python train.py --norm="rmsnorm" --rope_base=10000.0 --qk_norm=false --parallel_block=false --init="normal" --init_std_o=0.0481 --optimizer="muon_hyperball" --lr=0.00733 --weight_decay=0.0 --train_tokens=313500000 --steps=9568
MLP neurons of a small language model. Each row is named by its layer, matrix (gate and up: input weights) and neuron, and shows model dimensions 112-175. Each number is 50 + 15 x the weight over its row's rms, rounded and kept within 0 to 99. A neuron's up and down rows have the sign that makes its largest values positive.
After each neuron's rows, "fires on" lists the tokens most often at its 100 highest values on Wikipedia text that the model never trained on. A number after a token or word is its count.

L2.gate505:50 72 35 68 42 59 28 37 39 48 33 58 51 38 38 34 58 64 66 57 28 09 26 45 21 41 60 74 66 35 65 18 45 46 68 52 06 53 47 45 38 53 80 84 58 38 71 41 45 31 57 26 34 53 73 60 61 68 59 27 28 31 55 68
L2.up505:39 43 67 41 57 25 33 60 37 41 26 57 66 73 52 42 33 82 46 41 25 30 41 46 32 58 41 18 83 33 57 57 24 56 28 48 40 34 44 26 57 26 50 35 47 48 42 37 67 58 39 45 40 41 49 35 38 57 65 56 37 59 64 52
fires on: "-" 20, " would" 18, " will" 17, " to" 15, " can" 11, "d" 10

L2.gate67:43 44 73 54 42 75 37 30 69 49 29 54 65 29 53 54 40 49 36 19 60 65 44 41 47 64 38 68 48 73 66 39 32 40 67 13 38 83 56 59 42 48 41 71 47 58 41 65 44 36 30 53 66 55 35 69 48 38 58 80 54 36 38 49
L2.up67:44 41 52 75 39 45 30 49 68 92 44 38 63 49 10 55 45 51 33 31 35 17 65 46 34 42 31 52 63 54 35 14 58 66 31 56 52 54 63 70 34 46 35 49 72 28 24 62 27 34 23 65 45 49 77 88 56 49 47 22 18 33 51 61
fires on: " " 35, " of" 27, "/" 17, " b" 6, "or" 4

L2.gate237:35 70 50 51 77 35 25 40 70 27 47 54 68 49 35 22 32 59 40 43 59 27 60 66 50 44 66 18 43 19 25 55 49 57 66 32 47 43 68 30 07 37 57 46 24 77 37 60 53 56 46 75 57 50 66 58 53 51 44 52 39 50 44 37
L2.up237:70 94 28 53 53 34 35 43 43 77 22 39 58 41 33 57 42 29 58 36 60 47 60 53 38 65 46 47 47 46 18 49 60 38 65 25 74 47 55 27 40 80 53 32 46 34 54 52 65 43 32 31 47 44 56 58 23 48 44 41 32 31 32 42
fires on: "il" 43, "al" 24, "er" 16, "d" 4

L3.gate473:30 47 63 46 68 59 57 53 66 48 33 35 58 27 63 21 39 69 47 09 35 30 75 54 53 50 19 53 40 63 57 64 67 56 65 60 45 49 52 29 25 30 33 59 53 59 35 51 47 60 45 45 51 61 44 55 47 55 35 62 66 58 35 62
L3.up473:51 31 47 66 62 47 45 61 47 52 46 41 69 43 59 64 40 69 47 50 61 44 41 47 65 42 49 38 56 75 51 46 87 44 50 54 58 48 43 92 73 58 50 42 84 52 70 42 46 63 40 21 40 36 68 63 66 36 74 46 67 44 44 51
fires on: " of" 51, "il" 10, " El" 10, "le" 5, "/" 5

L6.gate157:71 56 58 43 45 56 15 58 46 59 31 50 30 66 65 55 56 31 65 31 64 41 38 55 46 72 45 50 45 50 65 28 55 60 45 35 15 74 83 49 43 26 39 30 67 65 62 73 65 28 55 31 56 59 67 43 58 54 40 40 80 35 52 55
L6.up157:56 37 82 50 40 53 61 30 67 44 58 51 39 51 75 46 39 39 62 81 85 51 33 44 58 37 40 40 57 54 17 40 47 40 42 48 63 51 74 31 60 58 54 56 46 40 72 55 66 38 34 49 00 68 45 57 75 99 62 24 48 60 27 65
fires on: "n" 19, " un" 17, "ly" 7, "ally" 5, "t" 4

L5.gate118:55 37 72 46 40 66 46 60 54 56 49 60 44 60 44 58 74 75 71 37 49 40 37 39 39 25 57 41 40 44 41 43 62 37 79 60 52 46 57 34 29 32 32 16 46 49 64 44 68 32 39 60 37 56 50 23 45 70 39 16 42 70 41 52
L5.up118:80 51 56 71 64 75 54 50 52 47 69 43 49 48 57 47 50 53 54 58 49 53 21 56 28 58 40 44 69 38 43 60 45 57 38 53 48 63 50 30 30 37 32 60 40 33 42 38 60 40 21 18 63 49 43 34 49 54 32 34 42 84 49 61
fires on: "el" 21, "l" 14, "lin" 13, "ar" 11, "b" 10, "ol" 9

L3.gate305:47 51 54 40 22 46 73 72 35 48 54 54 39 76 99 68 14 31 74 47 22 34 56 35 30 64 58 29 11 55 43 71 39 36 41 37 42 29 50 40 61 84 36 47 52 41 43 22 72 35 56 46 42 68 46 99 57 76 54 63 61 41 46 24
L3.up305:40 16 60 51 48 27 48 44 61 55 55 49 31 42 51 48 70 38 45 46 42 69 52 48 43 31 24 30 46 72 68 54 81 56 45 54 43 50 37 43 71 68 61 69 61 32 75 33 46 58 46 47 41 56 33 54 00 71 53 58 28 89 68 18
fires on: "ic" 37, "ical" 11, "ological" 6, "ent" 6, "ular" 5

L3.gate230:61 68 54 60 42 88 46 50 35 70 55 40 46 69 33 69 64 57 33 40 48 28 29 60 56 48 47 58 33 39 51 26 42 44 53 59 65 49 73 29 40 45 59 30 37 59 18 75 52 22 52 37 59 58 36 69 57 48 51 36 42 53 69 56
L3.up230:78 40 59 55 55 59 46 27 44 27 47 36 63 56 54 29 38 53 73 80 34 97 37 59 49 09 58 46 12 69 60 69 43 50 57 54 52 58 58 61 49 53 75 26 46 38 67 59 45 55 75 43 52 70 43 31 48 55 45 82 27 57 62 56
fires on: "ly" 62, " and" 19, "ally" 13

L6.gate288:33 24 64 85 54 24 61 70 59 18 47 44 72 54 48 43 80 55 47 55 57 26 42 66 42 44 23 50 29 59 34 87 67 69 40 43 39 52 42 47 56 61 61 64 58 67 56 66 41 51 57 51 35 32 67 76 53 46 59 59 25 81 50 35
L6.up288:23 45 40 11 35 33 52 74 60 40 45 54 53 43 61 56 38 38 54 60 67 37 29 40 58 45 54 34 46 39 35 51 33 44 50 56 62 64 33 44 45 80 48 41 35 22 48 47 66 43 25 36 54 48 69 34 29 29 69 42 22 64 60 50
fires on: "er" 15, "ed" 13, "aff" 8, "il" 8, "ff" 8, "re" 7

L6.gate340:48 46 54 15 64 62 60 32 41 35 48 49 60 62 53 29 52 53 55 44 83 44 43 54 39 45 63 66 67 46 29 55 45 60 35 15 47 31 36 56 58 52 79 30 22 55 53 59 56 15 44 59 15 02 58 33 43 39 57 51 63 23 73 73
L6.up340:38 46 22 47 39 36 71 15 65 39 40 40 73 61 58 55 67 52 59 85 53 24 38 57 42 49 61 66 73 50 52 53 72 56 54 56 42 29 57 47 39 47 53 63 28 42 30 64 35 78 55 42 25 33 40 53 58 43 34 69 39 50 52 53
fires on: "," 43, ")" 21, " (" 17, ")," 5, " " 5, ";" 4

L6.gate225:24 50 56 38 70 50 48 25 34 60 53 54 43 60 64 73 61 54 51 58 59 66 46 52 48 62 70 67 43 52 44 56 36 71 32 44 43 39 58 38 38 62 56 71 79 41 51 61 88 45 33 50 46 68 22 64 83 67 64 53 66 45 54 24
L6.up225:33 43 41 40 51 30 56 52 69 74 46 63 42 60 47 43 59 78 87 21 67 75 54 32 31 50 22 46 67 35 35 40 46 36 38 48 57 50 56 67 68 51 17 75 37 66 53 54 45 42 37 61 46 78 25 44 52 81 34 57 43 67 59 44
fires on: "s" 47, "x" 7, "st" 6, "e" 6, "er" 4

L3.gate455:48 56 28 48 66 66 57 70 52 66 53 55 49 45 64 59 55 69 35 49 38 38 59 78 51 31 40 63 37 73 68 30 43 49 64 40 57 35 62 19 56 09 40 15 39 66 39 47 57 39 55 20 68 64 54 65 43 67 55 42 40 26 55 59
L3.up455:52 41 40 65 41 38 49 40 55 37 50 42 36 39 69 58 59 55 59 85 61 49 47 30 58 23 70 52 45 42 33 27 47 32 42 12 28 51 65 52 53 39 39 34 23 34 55 64 39 63 55 41 80 67 40 32 65 56 46 47 53 62 37 51
fires on: "ly" 24, "pt" 12, "t" 8, "ta" 5, "et" 5, "rt" 5

L6.gate75:48 52 73 43 85 40 24 41 28 57 56 64 37 89 43 53 35 58 52 71 37 52 71 74 59 52 50 54 66 34 32 53 56 68 48 52 33 56 48 20 46 74 52 77 46 37 60 53 53 65 59 81 50 48 52 53 55 67 44 45 45 38 49 54
L6.up75:52 38 43 53 44 37 50 52 43 64 60 23 66 54 57 46 63 67 71 44 55 63 33 45 55 34 35 55 76 54 43 52 54 45 58 64 60 45 59 37 65 55 71 59 39 51 39 32 23 55 52 58 41 48 31 51 52 48 82 58 49 61 50 46
fires on: "s" 25, "ed" 19, "ing" 13, "es" 5, "e" 5

L5.gate89:29 40 46 45 40 55 22 44 48 43 66 41 32 49 51 55 76 59 60 36 82 54 23 28 62 46 41 55 57 50 19 55 51 46 80 77 39 47 24 43 44 32 26 16 49 60 62 42 42 47 48 41 58 29 93 56 26 38 34 44 42 51 60 49
L5.up89:62 42 55 26 64 62 60 82 37 34 46 44 50 29 29 43 26 56 50 62 25 37 64 69 25 61 50 26 37 46 46 56 50 42 57 49 66 36 73 47 46 69 36 48 66 34 34 71 56 07 47 57 62 48 59 43 54 42 23 45 56 43 66 27
fires on: "e" 39, "ta" 17, "ol" 10, "el" 8, "cur" 8, "ri" 4

L9.gate179:50 45 49 41 48 57 49 34 21 73 35 35 68 29 49 56 09 13 44 68 54 52 33 54 33 54 58 44 38 44 65 65 24 41 50 25 40 52 47 52 47 33 37 64 39 50 46 54 63 66 55 49 41 43 61 49 45 49 52 51 79 36 41 65
L9.up179:55 30 33 49 53 51 39 41 42 53 29 58 44 75 41 54 56 58 45 55 36 51 29 76 46 71 40 00 50 45 40 31 55 70 36 55 53 54 45 39 44 66 24 66 73 28 60 34 48 57 37 71 67 74 68 28 53 66 39 51 53 46 19 80
fires on: "st" 32, "b" 23, "i" 16, "gg" 7, "d" 6, "t" 6

L2.gate63:36 66 57 75 44 58 42 50 47 38 21 37 71 46 45 73 29 43 42 36 63 43 34 51 39 39 79 44 67 54 53 58 37 51 69 53 36 64 25 44 31 30 58 69 20 50 72 60 57 43 63 36 47 34 73 35 35 75 75 72 63 46 70 44
L2.up63:38 53 57 29 52 08 59 60 49 51 33 47 44 52 46 42 45 42 38 21 32 91 45 63 17 56 19 41 49 26 10 78 34 34 57 48 70 27 24 32 31 42 42 41 68 62 51 36 60 70 52 53 43 45 58 57 32 50 57 43 71 54 25 88
fires on: "ri" 45, "d" 36, "f" 4

L3.gate171:67 37 44 24 31 58 72 47 18 51 24 67 34 70 61 25 71 48 59 37 35 46 35 48 53 54 71 38 54 69 30 50 53 45 59 49 25 34 64 65 49 42 19 48 32 31 54 48 36 53 57 35 74 46 23 60 90 83 54 52 43 61 52 46
L3.up171:34 67 54 52 39 46 49 53 44 70 70 49 74 56 28 55 82 42 59 79 71 56 50 54 57 46 42 64 36 59 69 66 62 62 22 73 67 41 87 47 43 58 57 85 61 48 27 24 46 72 48 49 21 50 29 18 66 30 62 49 55 70 41 21
fires on: " not" 13, "ver" 10, "ing" 10, "t" 7, "ed" 6, " also" 6

L6.gate397:54 50 30 31 62 49 24 79 42 31 53 30 48 41 46 48 66 61 60 43 25 24 40 29 42 45 42 80 61 28 64 72 50 29 63 77 27 70 37 46 22 35 56 57 25 47 68 48 60 67 38 64 42 48 31 53 47 61 32 37 37 48 39 43
L6.up397:30 54 27 59 40 63 82 61 43 61 70 40 39 71 42 62 47 32 24 35 54 51 70 41 60 65 39 55 64 43 49 46 64 76 42 37 73 68 63 46 38 27 60 43 65 73 59 39 38 51 10 46 71 50 45 19 63 62 60 37 41 53 47 32
fires on: " " 35, "-" 15, "ar" 7, "b" 7, "um" 5

L3.gate418:63 66 42 57 87 40 50 40 21 54 58 20 59 63 56 65 38 45 52 45 50 46 41 48 48 26 48 68 35 43 46 24 43 66 56 72 55 66 58 31 37 57 41 68 48 53 35 48 44 60 32 50 43 67 32 70 51 67 41 45 48 67 31 48
L3.up418:66 60 60 24 39 34 38 55 14 73 29 52 48 48 49 52 50 44 29 40 62 49 29 61 50 36 51 66 47 59 53 65 52 51 67 42 70 51 69 38 06 48 30 61 34 40 61 37 62 30 48 39 48 41 50 44 48 44 46 12 72 55 48 31
fires on: "ally" 18, "al" 14, "ly" 13, "ive" 6, "th" 6, "d" 5

L2.gate224:62 57 47 48 20 44 52 45 27 42 51 52 42 61 47 35 51 42 54 43 49 65 38 42 79 72 36 59 47 35 48 65 72 54 46 56 61 32 57 42 56 59 53 43 47 25 36 69 59 51 66 72 39 19 52 47 17 40 44 64 34 35 65 64
L2.up224:01 71 47 25 48 40 54 39 29 76 60 42 66 25 32 42 50 60 34 40 54 62 39 30 32 25 55 51 25 58 54 93 43 48 46 57 70 46 60 46 32 47 60 66 72 63 64 28 55 62 30 66 54 51 43 35 42 43 33 66 48 55 41 49
fires on: "ed" 20, "y" 12, "re" 9, "ate" 7, "t" 7

L3.gate166:38 50 45 55 50 62 67 33 58 67 67 34 43 67 40 78 55 32 52 19 55 65 56 53 45 64 49 70 68 47 37 44 63 44 35 77 38 53 39 56 49 60 23 39 70 45 39 48 40 60 36 60 60 47 34 67 79 80 45 55 27 51 41 46
L3.up166:59 57 61 52 33 56 37 59 42 70 49 40 14 54 16 29 58 62 43 63 70 61 30 49 28 34 27 57 69 61 54 53 60 57 50 78 54 37 65 39 39 45 24 55 18 65 51 53 48 52 66 44 53 37 49 52 77 49 05 63 33 43 42 59
fires on: "s" 14, "e" 14, "ly" 12, "ma" 12, "le" 10, "ha" 5